{
  "n_layer": 11,
  "d_model": 224,
  "n_head": 4,
  "n_kv_head": 4,
  "head_dim": 64,
  "d_mlp": 896,
  "vocab_size": 3521,
  "activation": "relu",
  "norm": "layernorm",
  "norm_place": "pre",
  "norm_eps": 1e-06,
  "positions": "alibi",
  "qk_norm": false,
  "attn_scale": 0.125,
  "bias": "all",
  "tie_embeddings": false,
  "parallel_block": false,
  "init": "trunc",
  "init_std_qkv": 0.0235,
  "init_std_o": 0.005,
  "init_std_up": 0.0235,
  "init_std_down": 0.005,
  "optimizer": "adamw",
  "lr": 0.00166,
  "beta1": 0.9,
  "beta2": 0.95,
  "weight_decay": 0.0,
  "lr_head": 0.00792,
  "grad_clip": 1.0,
  "warmup_steps": 427,
  "schedule": "cos",
  "final_lr_fraction": 0.0,
  "batch_tokens": 32768,
  "seq_len": 1024,
  "doc_mask": false,
  "train_tokens": 368100000,
  "steps": 11234,
  "dataset": "wikipedia_en"
}
MLP neurons of a small language model. Each row is named by its layer, matrix (up: input weights) and neuron, and shows model dimensions 0-223. Each number is 128 + 32 x the weight over its row's rms, rounded and kept within 0 to 255. Numbers have three digits each.
Before each neuron's rows, "fires after" lists the tokens most often just before its 100 highest values on Wikipedia text that the model never trained on. A number after a token or word is its count.

fires after: "0" 47, "9" 38
L7.up686:150117130140144149145164119138137153095105117157180111129106147147136100126063115149114209098090112097117135163145138164172118193121087159133062115137171057165122226109134079149112133076163136137193116159151134083152114100121118048103121141144091112134132099152150107100148118129161118093123129152091157117143114112134160152115143205137114129063086111086094139082103108178125128155100111173128091167140063176154199122113163081103099163094146115116117091081136120197131081123125191171092184193079143101118132149082191156139097101104136130086187193136117097157147144146037138117131125138105139152144130139124194120102074126097136118106148077158140155119131100150138142108189

fires after: " g" 20, " d" 16, " G" 12, "g" 10, " I" 5
L7.up553:123142137135107064169126169121121130150093192184096119147125120087146105119150177122095166138145084158104117173135150184120101129129095122098119108124135121145139170149141087152129154141082139143088100131117159077203154102112106102154145156219095128137120079056131143136111183182167118146134099200172152152140126105126057157154149102163134133159104119189117129149186139170140082138138171072109101090128116191176090119147064138169115120144111149150103100135120091138109143139135162159111131107131096100080085150106122160114124102070137120096124162080151120113113115152126070124253130123156130126124159113191056204111144053116123081132163108135125153103115219108082121136134

fires after: " (" 12, "q" 11, "0" 10, "E" 8, "C" 7, ")" 5
L7.up364:179077103095144148113102125070165153143187178161053069057102088156154114143095167087119121132165073146131163127115104091108132164101126135156108106110060098132138195188155103117167144169130095111124116162115142166184131131145172128133147111101175141152170134087118151135109150074107115139142149115143177108155128110097188113070133074117094113138062076121153145150120123103101048144191133131128145111138111165152132121147097133185111136098140113178104158084139167153177136115113158170157095109108104109090087141191176084114092162101168135107143140146133127126095086040175106128113170206109166137138105118095105123103061146154115145114203102107146098114063172141166138114140

fires after: "-" 18, "." 13, " more" 11, "\n" 9, " un" 8, " ab" 8
L4.up894:129100135102120110068102117097177119098147081163122128154170120129114127108165175153101115155122133128128136179090082092170165114113149045116161106144171071125048164112121137158155117015166124133122110163150138115147155097136106161160106172137145075120169089048143098197175182189162105155156123163123108101111116146129114144127111105114121107156142117136155089119137115173122138087128176084093090122084106120057095117142104130106114053070184160131154110159158151135129089138133030086146142112079239148110096131157142123089110108177093085166151138127098137160121143174089120166146101175076106133117144084109132152121121153117153145115138128154209120108106133120136117149142

fires after: "1" 41, "9" 35, "0" 5
L6.up735:157126156124143156106150112156120156105134122132069165136095137129153098127143111188119103079158108088066110107129140117101134163113155139126129063142212099128120229147148100164114132106197068161084104168144222135130111124053123167136130171100131170083171116116182126100166136108100097149131125156099161120120098150082136117092141164094173096124078116177158165074125090174119084163138110133096131161104093128171123144120154067194128123142055138139103082084124170138132122082124115124101136140160195123109140151097090150154100072075127088147132127130160162120087098148146128127137076155146091164136055121130100133056139096135187151122156086171081144143121095151156104095195

fires after: "1" 23, "2" 17, "4" 9, " (" 9, "3" 6, "ail" 6
L6.up693:119187088095111091171064121133115135114171115140163165145094109116155120205140108129108119126156148164072184118084083101154142124099122150136137139164137125137102130133153139110116099149165114109124166104157114088063136093160084105067160085119191114151169171123114108122066147086109078199141107122134079110137107126059148126106132013096118134167093135139107135112215116112116150132146085051131151165117161168106127128108158091116148106181139093165175123100102153147103106114139119158135132157142148156128145153193110082056127189105075149186140116159194136151123090180146112152102089170136084176122108163134104090136086178107115090143144107139066142132096200098112138131101

fires after: " A" 12, " P" 11, " T" 11, " C" 11, " F" 10, " N" 7
L3.up839:126143141078151132162139156107142142113097053170067130098072137103122096182109126084125110198132147151137138115122129159125114135109102128174150153123111139177112104137176124141096116140142033133147169153145142113167135171131093072090128112131143154163125103099138150175064138141123109163138152103101116138143183070115154154118103153203158117134112155069168118136167119084072169099198193144113136106102138138161183121134041125210115120073125126129125079148161164126151093127069157146127116127095070138129082125116091169099100203162184111133152117113167167086099116170206159080107125120158145084154131097109144152163147138098171185145099048142116098118094170133101138099128

fires after: " E" 32, " C" 22, " e" 8, "E" 8, " A" 8, "C" 7
L4.up144:149105104136130152053154127106175157140107121158192155126142103160180089154071169118139162144170160119151114164149089159188142181067108154137110113185157106121162109138146121116114119109117111087127124073150120140159144191131106139082082148113145121122132138122108159143139159128140050179171121106099131099079128120106171160116127166114160077164123122117161120107108069135100145074139167134150099125075128134078171128111098095123128037159102132079171074174151184120097066090110160164085141105107160057146120164130141166101080119185197107175105147117120149091107067101154135097187108127165154065125171126198157152145077085111135133144158139074137112121054095121113144108102

fires after: " H" 19, " G" 18, " g" 18, " I" 11, " h" 10, "h" 8
L4.up267:141165146160099072110100139155124128162100113148146099140111129137092093105139147150127131132054137172074091094125120161128172145139114066076120094171171136122092108146167145147108098105150085133164153123143136109138146183179093126148172112156115114216138095074147087129155161114115112142159144112165092120084118128132134170159145151162146106157123118127180199221176069138134138166138083090140129134116155124135095119124018112136176098161165146132117125130160140130165079134142106123153039145111074084115124115164117158167053119142154085087117094155104085076133121138153149087143065145119128137173138144071180140118080091159154099095112216137160102098117083104054113158132

fires after: " p" 43, " s" 13, " l" 12, " P" 6, " f" 4
L3.up333:135117082115127138125140121147179166128182108134140104137106144138191178119086152132034134136147091150112105182141078174216183083104171135138084120107100033091135159146114137146126135072140147141168141160166158205152163106094146124099137203142080099130179165133176092135156148111093075096141160154113095121109115161093159154121103115135128118146119146074124054101188110104161118128138153092142106173128136098106159098123103157147189062163174135135061138163162116086091081126136122144121152103099076110121149174111129144205076147116150133129091065111095170101095134132110150111109079129059062148142105108148089157108148096136126163156110127105180114144129135148116078133133

fires after: " R" 23, " F" 13, " U" 8, " Sc" 6, " occ" 6, " cont" 5
L4.up30:134099105080133126103079102152074182142105099058109145117196117074146130155186096140093130095116118131181247114128116120075158138073139109133096160099149124133109157142183145182119178101167125120135125142163149099101066082146160105113118132117144115074162138093112132133136119143129112163138171111098121115159098108075170122084131125082150141147108119167165125077133115143083094132172115113109125140122138128049089156118076114139135132133170148128128083142172124178159138129162129135180098033177175220101170139145156160127093152098162070162124080123164159155155165141175138175069140133079066154124082098172137157107137138123168101150180137089130142135150064103112114135124

fires after: "0" 22, "5" 13, "9" 11, "8" 10, "1" 10, "3" 10
L6.up624:137140074087102116121147090152129100157131180142141125144152076068117110135162150132104070108115105147127085114177130102092114171127119073154102122178134210178121130130126111108118139158084088117110163090111175100159104224079131146136104163163130217169132133129120095161089142129122099099147117107120156144140149056123145128116167136133110121072129131076134121157146121129089125133118094164081149117139090161158142140120032094211122110096116167189141196074093160141175167122098150102171069114136133096111139118234153075094108132151157127131188094149132116102140130117120136153157108192087183146157107152152119074124055118099119126109126154104119179138164081093112132171120

fires after: " R" 18, " one" 12, "0" 9, " sc" 6, " Sc" 5
L4.up230:106195059087087103111102113123162187186109130138109133110174094124154148200181144155103134107120151153115133144133099134101162114109078159088103153133114117174085142144153059113136151144146119128117201112161124161100099110174097130086089169138128095097174133123096062151120108079124135143141092160144130089090092118056114158097134122186130140114073114106129151098093102172055094127157155167070200146110181099123177130115133157144106108106071107177199063135152172144156148135123106105194111118086101193135114113155178138167089155096142114168164069105140172120134123157192150138158168132117160140171118098180162080121108163106092134129138149136070169116135083085128133143141

fires after: "\n" 75, ":" 7, " P" 6
L6.up235:144169155059102137142178139153130086146124136085166162131169202037173119143118127114115155127154149080147100174054126136186108196180118132096091102131152187136117128150135112164122143071151116110112129088037148006109152127166139131130142128119140124141176153112139100185083125122121102152107119173086110115131130096069082152112141138128170164105113222149132167117127150106130141151134125162116102115133102094193089119097119204117097119171161116092168113069088131095124148128160110126102139130124074149078142105098124139110079122139122123138213120152180123123185147133131146140145144136102107120126077099135140141086080147132125097150158110194126116046122074106118139134161

fires after: "d" 12, "/" 11, " sh" 10, " d" 9, " Sh" 8, "n" 7
L4.up871:131109115135091118150140103164151087167113173110100109129114116115153117143119098118149176104115109158069144234138146098151134129154145163076159139140167105139102155151134117145139107091101070143056149157085142049162161152123093152155132120217132171139136065095154091174164092125090113147130182127146132133042080134101060151144133141157108083066087144092124160094109060068132122079158150083195142159168122131121131146120106147132180094086073130190144117145136145191097137149086117118194134116099140137097154149203117113147110137108135109100142132131092109098102110182123111193102093134066172104182106137167107129121146146129105139071134106114192083135127185133119131100133

fires after: " F" 24, " W" 13, " f" 10, "F" 8, " P" 8
L4.up324:144185101130071100099101112181133128156097136148169101135088140128169057148166102110108154126158107132144110151181077155165144126115112151125107112139106068148146098168122112151041101125150133063112185057142162093106068111227094079094152112116199102104115173134149133136136125132150109121170170111104115151126147099105142163134118146119087142112121125116157103150137147125127164195161205060144113167161160082066139201115136089127091104103186185087157141116135127097188121128131133170119153116098104147097152166131138180113082216100210108132125114168116155095140128104151096099169127109138142113138120098110148140130128091154201142134101101114149155157064163088082141104134

fires after: " B" 28, " V" 17, "B" 9, " Ch" 9, " P" 6
L3.up766:136075153128107104055107125179128096154207094153103069134145117143147104130164160096150145125115133151108135173133099149174124113126147181080079201097170148110117107172131152111066108152160135085140189047158150154147115128111100122126118100093163106172116089087110138134131110197176095107126161132154106139131168125127117245115094123178079108106128177136175142082163153090184121159122171125154059135151092116151130187093156111181134126118161191092188136154120146155162058111168142115072139124104138076100121151119155163096176114147118132166093095133112126080127156111122142101124109111109181100158126065161113186123125128131148164115102150119134082186083122113086146103098

fires after: " d" 14, " c" 13, " Website" 9, "-" 9, " l" 8, ":" 7
L6.up224:113167159136105088099098130097122098145170102139150106111123091116153142118126121085081196100165136084129104124061129128159146083117081108090118175119140085106137135133132107170077158125086139085069200070099153059104142157126143111169186117090144100179163166113136112245121132159131070211139149139117123109120135132123147153131153122156124170106094123089163169193099102132157129113126180083122194170125116045087176087176123163129104087169167150100125141119167140102125110112114082113154146125108049090121128123124167115147141087099087116144107100172136174068112151121139178104175156145191139068132144140115090215118183124125114145125118127160134114144134159106147128102127

fires after: " a" 24, " h" 24, " l" 10, " A" 5, " un" 5, " j" 4
L4.up677:131102104144125101089143180108140183130158082208114067151090120142135116091048206130108145144142150132108092129087130117150124140067099104125110093130131033155114179120123155145111125087107120123086138153131105119182108157100115080143047154154095116103163152113070070114165134148133081158122156197117139174174121153095105141147142127118179140095140122152074145173125099144132105080102140108137099137147131113092105101243117122138147139088141160166081071122152106155090110120146162124043150142074136143114120139151105161106091117143114109138173170178096114130147089136141106109109152188151112128193163119137134156169089146139127111092174131210183084120103200119144100149137

fires after: " R" 21, "0" 14, " r" 8, "ac" 7, " ag" 7
L4.up37:150142143102146179086168105169081208074091149133144137151123101144142151117139148127108139145123148161150190081107082082144129099137135163086069155118197209165132173139190134195127111144152140186134088141110137069149188140160106114103133143129139172148108051075099124097122089122133136155143137162126101085130103129103133151089137118148158124168088120173161109125086104162081112132169094161097108068124149166057108047115131123130157102109105174174171120121147098114145151097075131141142113161130150187141129149146127134110144094130096086154121132091171175153166103095147128096070126162128095119117094123160174115062046166104138150117151108151115121151126078190138143045180

fires after: " c" 34, " C" 23, " s" 9, "C" 5, " H" 4
L7.up624:134114140113087128116091107097142160066142136127144117139100114097180116163070097106109109165115168130147153098120136130133172144150135075058074138139153090152100119163214143145077168100129109077152122153095140107152114095146118169130140119165156128133170087061185049120142136140107055196139152120100084107132140144155164144102164046119126150164123172109140142138152144178121157094143195149119077074112182109093205114129082162117129090199133146140137112137170110126114130116150147147172082076095084144136110144181094163114119084129136113151165100165093141129096162158078177163126163125155095038113125107189123093090139131128133114162174106117152173132106082149115087126201

fires after: "1" 29, " R" 12, " as" 11, "2" 6, "0" 6, "5" 5
L4.up117:114120080119131131114141096055197179194116155120086153142161152104172128140136141170092147144137157168141153144136118117075171113091102199160136070100144125117126118119174159158061119161159130088112153161079125179073128094167107107094162105102136083139167070089130158119116171082124104131150136172136091135165103122071125149038169090150165125169128106170102131078134148116083133145175112116093142071110157098151156063082182120122135081126072152152165136132134104142129125110214107124192157113179154149117114120141118146132160137092108086148180133136094142130170154153174161179082137137103135158164074072161097101109046165101116079149124112094120124102155125165144141081148

fires after: "0" 23, "5" 16, " |" 13, "1" 7, "ak" 6, "8" 6
L4.up557:115153143070191119095101155147115184143115104193131097120155089102160137133107138107080098136118133187127068130126110085162163177173127137119068194121153138096131159137098160155147173122133104060150118079133193078180107192147139105115159166109120160199104137147142076163102152124121089135146088120089116153107152091145167136085165134159154087136103146093162154113139136079084117125161145172093112125128202145116138116117046072151122171126131146130075115115147145111164158121126142146122094107201098103134151112221162115112096116154119090174127116166165106125161102140141146127126119193152136145102142119078132114032129117126142083179110150104116138135167027088152070131137

fires after: " re" 18, " (" 12, " ab" 7, " un" 6, " ex" 6, " le" 5
L3.up11:187189112174098119122113081095134109123134055141139114115118158110130132163100168142124172122111132090139147140107091056132130190123083110148162071153124059102089169143132146137127088144152118076102101152118145110091130065142091106122079162195128127146226159088145138105156093133119151169147170139154127082094112098151102116151091157162099150112148096148135135171208147088104197175133129082123132130170107139117104123148125116159142050118111069170085140192163102096109100116156116114087097143164171138102060109209144161095124086041139114115101155138130133166122123136081074156096121183136139172144075167145150169112155159123131073139153099130129064145100146109142112131123

fires after: " C" 30, " R" 14, "C" 9, " pass" 4
L3.up78:104111113138163128082085122074122121103100101138084160123123118119144102147117176121123134174145168157083155118099059179127124163091118141121066177146166119128142163120079076146098086141142052173137133129150160122150097126169109067082094145097117123112108154121096155105123133131165101124173123134182120099090158071140146119070153157151109118126122142150074173126111043152074219008147133126107112143087132148153136149171124088108136167101121154096154107169168127115127107142150115178123127140176104159162131108087116155180134098109124107151141159108189151152119136129228185104070160140140172092135149056084189151169121134118119133174160170106105176129092132137069131111152

fires after: "\n" 83
L3.up660:143153132102123086120126080106133128184139119118174147096160125058208153123114150137099094143098155067118106168053114111084117144188126105083163120090155126208126083169137107138096098178133077121115162093140128103104147103156125154122106142143119131141175148083092138190086138127149124156159109194145117098094104091110100173131086124115134141112115124102184166144187093122124137180142129130109195105111107132134136133107068090094138128105156138160202155072067144154114122114172071111147104151144115066135064085077155168094155097148122122174206130173147157047181153164147140151170158151070113131121102094159175143165134157125174121146147160150137087072115099080140144118105

fires after: "1" 70, " " 24, "9" 4
L7.up130:152073148148109130106161125172100125157202140173165208143172104150185167148090119130121135101125150084152142157099144236149144139115080142114144139123126091112132202144178084142031110151130115120113104081143134143151055106115125075053110120084076091142124170134149149149096100193146125114130126134077150151106118134126070127063113113147111158096055104122144168147119134181103113144168114086140146131088098084114177148116152077124144138130133136150156120127074113139116121100182143174126157158103134102095123142117130161160062136112074114186128140173147170150084098118088141195147114129117068139145092144111111201092092154116144060130090100108176155111126150133152120146177

fires after: " p" 16, " L" 13, " P" 10, " F" 8, " Ch" 7
L3.up857:129094106162077123077184126135179132187145108110145106137131121107181086151092105095091180133108170141144109118139096093118141132159118137159152154155110095117110178160122097135114139121155121112126169098149127116064135141117126139092095128124141126154126131105112046138187110107143090118130181121102138148144166140142147171163092162146091143160127175065157120156138169077170117098130124148146087145137137077089186138132105127160182097142164187091132114157165195107073046133122076179128204066121090068167154165107109090151131160085148123093173112119094193133136115197135185103200118113050141131179090155147140168138136075162105174124122144068171110092096129079092147143107

fires after: " G" 23, " g" 15, " |" 12, "m" 4, "hy" 4, "p" 4
L6.up211:151141100116091141123136163077100084145139091181162169132145133094157150080074166113072165123149137167137042153141131142144113120192066130080170106136094139090079092135125140118142139107142108118167135082137130104197136109137099174169148140124123156165097156053129142150090153107133129083158119170118088140118162122129132150184155123114137113181121111071174127216210124112132143119136088135121161112124151123132136161178049198120095142093205124133099147129099152103068099160171118133074127120129044086127122119119151178137126146140182147084128124119059081085130102162137146111163188165115111092149149153118052114139141073107115170128101117118144136138120189157109101149185

fires after: " C" 48, " c" 21, "C" 14, "c" 4
L4.up706:126089131136113148105105138081159152083083142144109153148107072125186157126128183129136140153063162121112110080114104135131113141168131128126086128161189105154140154127117128116106173083124149130160098137080175182215163114104147138087154131119126112128107141074153127103129131123192127116121129111132096124107159127133147200123169166130192074158132117105145179135139086173071167034163147150182131057133121119096132112125127125108115142159134094118098066131170120193111096117145137134113125114078122107136138103161110146146135048171082151163127161082157144090109075120195156100110184144118134084100078136132080126135135180111134079153086205076175104062098086138104064153190

fires after: " sp" 13, " s" 11, " p" 10, " c" 8, "p" 5, " d" 5
L3.up283:187156130130123080104120086059135138135111144100111092124146160162173139143095123104118137142173104102120189206115118119133116169100057188162097141142091090161090151117131122104158092086159142175173121166156131133089150142162128129146100100137103109107174130066161071104117164104080086168139122108148132096101151145141154131114113105175146139113142114102087092098116143107142114143146144070193136168198080122108078084212146122153110049127126132145096111154162197137083134120169146120165165108070111146093140118132148157110098163028090126107161151100077161134158083204130182113158130171121160136122081154149120202128137116072072117183148140120121099086101132098139109145155

fires after: " G" 25, " B" 20, " g" 7, " b" 6, " Ch" 5
L6.up511:143186141147140130148131177104085118147173167144096158107117132100119089082093142143143168114083122141094054120085118148144156103148088070152125157162143096129135114149145063108098163089145074102096166076186120113183122121161092105130137085129108120126150156046152180161117092113129155174120143157044151120115139137121104169147129147121075153190127145112175169168194120138153178028129164125121138174155145122164101106124109149142081125084210106102129114124096171134129074139108120130091175158133108113109128104118120158145151129129107086140153100144053135058107127176064189075109124135158111091100110129142124181162145107095182074153092131073178134129078168158093127142137

fires after: " G" 21, " g" 14, " h" 10, " d" 10, " M" 5
L4.up310:168104151092060077126117177173092130148184161117139124149105110138137147112139128136146122161107062152132125156117147146157142111133102083058125155139160093139063101132138122139106117072136072088092105139081144017195116181129086119152161090142103153168178116093187132143170116155111066128115142186115144152120118140147132142147144118133120139119109107080130158080162091135157121091126143087152142015130180089179109099160122128159126122154153091168154131136121114155110093123069098160104130106079041069112081108178132164107112090127138159151153108130128125062139144241156139144157149133147073108132127140128147191164127082110153135121097133103121131114156149201126139138146

fires after: " H" 55, " h" 21, " Ch" 6, " f" 5
L4.up569:151165142092063121126155144097102137118129116160053122121097086125162149076117154132128135118173142125099180184093133199103126171093091045102114122105149111153156069139094119186109106086159133114088168157165117098160121136114114080151066112068114106163118101123105051161144104091158018131186125145079081161138166119132152133168122131142150125163132108160140181113161073105143063121123164160135091167159157102153113141131082110170126063114172145132087129148128103143091064128071129120168159155143193094133109069201133130141112150123118173111137147169096097114119147123155140111090117140169105125126143107093137179141114059155089149154152139199143153114107162162095163160146

fires after: "1" 16, "\n" 16, "." 12, "O" 9, "R" 7, "S" 6
L6.up442:146173086086084129119077144203090081074149123134185138138183160059172126150175107128156182139115129095108126169094062163121106087134101103112124088115102099156122125129138138154091117156164105156132118125084138156136124085127087121082163082144127140137182077124151144152149114202119094121148107142037123060099110096061083158142129150136129126133130216184110138128138117150139092102132142151164136079159150151140134164088059146129150166133165117099198224044130157183183131136159071109106121109125185098109102116148143152123173152124128130135145107095140147159100166141126134092124098130113130136100095101145123135100131124184141073105137069160176086114150083102167111147160

fires after: " G" 37, " g" 21, " so" 6, " ch" 5, "Ch" 5
L4.up437:187158121121139131143119124087167077118157137164165125116117122100171125172157128131107153191097160156147148146160093125092105131161092080106107104120152107155127132128093087136072084164160100108104126103108126066190110144151136131141162167175053110115145135135115104133142128108067104121160148204148181135129120088124114145138163110148098128207107178101168185191213088137143181151148111139151145114115168164186193152142111179174169095122096109140091094074137110113099110122138146114067106161089084045096113103118113134113117110154160144148204161099160087070146131155132178140159082124149078137099103142135090164156144123113102087116089162168181085037115135123095150116140

fires after: " d" 17, " c" 15, " sp" 13, "d" 13, " un" 7
L6.up616:115092068161091064137118135110146149108165142104113148097108085132153157173164084155091175167123132103079164147127080125064126139143087191088086174089149098132123154102107138106128118100117079134135146155073127049139143091114155167139135138124149141116176099141114091143104139171129027169159147178135166140132110163116103166138171101105150128130130120108110156136057120131149131086153136123178159133156088151144207104100140088179117079167141113133066132132154176113082064103158095099191133144068129140120128145193146168133119054086110143153109129108103114070169137188169173165111138168118080099147107132140126222117138140125171104097115098162138131075158122151116070105158

fires after: " F" 21, " L" 13, "f" 7, " his" 6, "ep" 5, " Bro" 4
L6.up429:167152112117103126167169133156118133152174057136109111142169189087176057137094094114098152146133125130210125102169120105129177148107104172128130151155124082087143175129140115135110161148123137157086143137156157170073073156095134151095109070088168160108166146084183063117065112091079035137190197146056138158138113089130131152104103136076195159107110096114122167101122130075141082126142212099070088104144128111171162132106100164139128181197130137131115104151121134117131120095106143185120199144158135110113142124114125111121125122100186096173142096144092129143128124144149106140128097137093139150112115171116155156117154079115129101181111085199122146108143173091108156162113

fires after: " D" 17, " Ab" 11, " red" 9, " Und" 8, "d" 7, " d" 6
L4.up576:122089062117141116061120148122141103135157119094176113115196104110189168130069101090139138135129162093108129123132128137133077171172139097082094128165175132140069150164110152154154117102138126145122097094103156044158143132130069149093106171255200172104112122116103098176151112129150140171110128144149080136080104166136093143123148133097125144120093098143189101152128126090161110067116161139119190199153107100098104171119130117171089133113148117116155083088059128140202132136155137144064110075112135130153106145147166163141103117121137145165142112138064134136097075129066181188145182137144144092136132122124113177109159150114133128071109126175150076151141116135101129069120

fires after: "2" 37, " R" 10, " U" 7, "E" 6, " J" 6, " E" 6
L3.up750:125207128097191133115164086112187174077147137179178130113105149116162092153087096128151198119137131086127161131116095173111113153088110122099123120098122090149131108134190131183066136093137093105137156106089134124148106092100063103034132142170122111057130119099181101091150104070104113166133152207118123089138111150109118121061117137169170197109117079156140178161148090192129061156153107146085120134092164130108123124122165131141116159106110161144140139120177185116206092124087167138083164125150151155128090144155135137138101125133124128144147104161139150133143081117111117145142074115199101156162141116163159127142145103126083117092191111115041144111097165151117169085123

fires after: " F" 39, "2" 14, " " 9, " A" 7, " f" 5, " U" 5
L4.up112:118191149161144134114151121109172155157107085165149164070126177142118125166142103094081175124143125114155158114127222125162108124080087115077116167098145113134152106120126132157056143165104127080052135127134148099092094156044109032107107107112169150147114155125133152181109088140127122145132158140075108103138138106061187125125123157132113187110080118187102160138106116128095137114201159191120109156125106080108145213132103151144119176149121112111129134122155125118169086126074140172128152154160094128147097069104114160195139181115154108160134128111165148112148101114202115103115113110199151113127107116089172138140099110127089158210114117174103149162060172135101148125133

fires after: "\n" 19, " g" 16, " o" 9, " d" 9, " Ab" 8, " j" 7
L4.up121:164155113157123079067130145096123124168136122180148106116112095106170089111161176079151154132083113080092088155104147153189090159151108076073166139144122088121087149151120130148153116105115137158216123122103114113197136132167095136134102142202030153127130119172096145179154079139159126141122200196142107165165138154125067157147151103106149137143128118146144108080158121142155062147127127112142129160157125179123130152140140115151083075114175093108099112074072171143159120143148087106065071098114127055138140136140163117150086132164130130105158104133134085044165067154133109119151122146175091104162134138102135183098149092106143115112162108133142097030106143160116163158124

fires after: "5" 13, "0" 11, " Sc" 9, "8" 9, "1" 9, "2" 8
L3.up878:129115085149141145069153104080123142107122174178126169126148164144147111178141158049133126126106182074080114126158095155103200122108080155146110085133159140193118155127137121134138134147150151121213155125115099122127108112137137086122161137078115118113161083044132037088136110109114133121168131153129064153145137119100152128035112154096121150103155097090128141095149147145102146140152101074126145120138179181137165113212135119115134133143079182193183118179128156143173146121164114101167099096100225161117097087182119121106068073122117132131174087177084173118113111107155118133093109172161126139154126118200071096127111129113119120123121158098117134129093128057126106145126

fires after: " R" 24, " r" 13, " C" 13, "R" 12, " P" 11, " U" 4
L4.up359:115155124160085163087140098137129187097102163155142115114094114137182068155111195132085224127119154125111215136118117099124141099099161155123080084130165093156160158120142058157133107129099073103120174116123181082122104116098089094110090155113117139125137111126123134121176187103131102101146173168159133144094132100140139188132107126127166088164118152069148166229125055141118133119149095113150101093115112129138120077134151071155064075177175190162069137167124103112167113101072153127151155148151075113113133141161098097196127090125080131135110084110121135108175086119187129130080138129099147119138102146137140151151120123115204161149078095130078103137150101122102151093177

fires after: " h" 19, " j" 12, " o" 9, " H" 7, " un" 6, " ab" 5
L4.up681:159158133103141080113119133049138168076141088190150152137159145103156096076083169138127132088161194104096163133144132174123140122101057082159116120124140107108144153126102121108127098062096097150137155150084113160087132180119111106148050212193089106134131108174112116136154134195161097155148182153113144111123098159092132142110110081167117156162128125102157133137166142115132081155103150152085015127142051099094107097130122155147125076173155148135034137162178131128127143108108108129089071114106151134118147162186133148048132111130125148091118076167126148085110108135130153158085129154102068126086118148104136179137160130156148106109146130205159108112097156157114159144120

fires after: " Mc" 15, " Ab" 9, " G" 9, " D" 8, " Ad" 6, "d" 4
L7.up392:141149115155142104098165109054120120164162166159155118095177114139138099165103107142115094169082155098129097144114151104159081162160129082165136111126083145178161148174125139106129195124147095153129091158107116085165171128123102091099104122155155160095124146107120131133128127103130126187128136108147062159116150146155100164163186113121155145182095168134127146166181133139183103066154134138162081052108128123098149132128103177129106060189107093101154173041151106081138064125183194106105174094143179104156145144146176132112102118129142080083130167105153106094110115203098174166161139136167087070098146132105148213132131137105159081141135143066140127093114142128102104066077

fires after: " D" 30, " d" 30, " v" 8, "d" 7, "em" 7, " s" 6
L4.up433:115116134146091134083125126106087088147178131099123088146079126105192150155115149116145171162135119113097148142062103143178105102184114133092135167129139126124137164137114129137116198102097137130147124135124150118146124164108062139105153095136120116156071124147101113106146158156099094158122177116125126179041153112164098172127149104191089109082138178081167140188086126112130092160133184136064101120221093142114149155121151180137129103166153108142115161135148165119163075107182159145154067113060076157153128135136158179064116056088112106128111133097163054078169157193107112176182144135163068077147110143115120181122159141122117102120122150167121108104174139151152067087113

fires after: " B" 21, "b" 19, " b" 17, " c" 9, " G" 8, "B" 4
L4.up858:162141128130083033092075197142120057188109117056195133122115110109119078150169144108133155155078171147165074138068111190116161108121144140114121156138130082096150138156172131123107129141090100069072116111101099156189144106147134122075112079100117101130147159130172105133155072123104117121142116119102132086149172116141085160136115159132082083093097189110107110147129094117157138121154210152129039153169192087074088149143112130132134143153138096109129127103116134134158104104149113162151143119158051105092138090161169177138165114119148135109114147145166111159151151202142141135145123139120143065146171072184133159098104135128203110147105162083136125111111205131115135144140

fires after: " d" 14, "em" 9, "-" 8, " sub" 8, " D" 7, " (" 7
L4.up870:150104102121183142096100107125148162221118116128156126113160140095167099143091105122094162163061125131137186163108214099167104069121129115159124156125196112126086128142145124139147142155103148170112094127118167135108133135144072113128137177148113073116132117147057139175116181152131089191119120135128155171115108150115154107138148150115132095157104117183140121136140129173124073134126169100077083118154105106154121092104171076144107141102128185120092121153125207118159116099204140166067166121180123155117130121135123115105182063112136139132113131156116123141103124104094132163090097170118087042131127081155078209030138199098159070136127127097135125123156100142120067072122

fires after: " c" 25, " D" 22, "C" 12, " C" 10, "D" 9
L4.up766:120139155114166113093096185112116108135130129091148114136119125087154186203079159162148171143092135128119171127118158112185135117128121112211091126132186097147144167161106109180104130100149102122113093093055124186105131183175106127126149132173142063162142112107070136126139107185170101147139128128100146096084105067139149171109130175140135113146095166096165119103110081130132139099152147212098121138093148143075182139100158166139095082164139083106130128142107103138117055111131095154096081043057122111151132169190117156126096075145133134123151123120132155086091140191124196179137138112145117087104119077130077167067144200095125069136116147115106103115121085177131110131151

fires after: " —" 21, " (" 11, "2" 10, "0" 6, "″" 6, "E" 4
L7.up227:126157137141159092124118066074202134156161082111122160124155120085112088130116148105121175113156088121136112148135099166161121123082072154150155114144097113114049148159165130137130124085169087106140099108148105144115104095126095074136081108155112189071118129091097155151136139118104166143156113134166098102156076159140164125113104077087138156153082064158120170148160124130070118156134105093121159133054058171143145116176156090131096104132166103179173160112146165123113134111143128183122121106107101194122174092136157106150100160125181160148156125147140096116131192124089139135169110167128152130117123187144104121136126174092124137065231120099127209079035187109160140083129

fires after: "1" 11, "5" 11, "8" 10, "0" 10, "2" 9, "6" 8
L3.up382:121125121053142136091124141137198120160116161147130179116082096073109100133145110146139140147105166143146120185150128102156131178103159164129172127085098075073148177118162116147100145157156072138117103165123194079103137150137114122109094156198158152116181037133128116150094092120191065111142125111140142169143165007123136123083134131129137148140138138153142116089148129132089139113140145133103122136106145129192158124136082101144147144135114145136113095109089121157132107145184126176112135133165152125104108077221097097089134090115146125128067151183147161152159084088136114134088121158135003154107103151095140108146057084127126121191158150133165073150146108141124151101179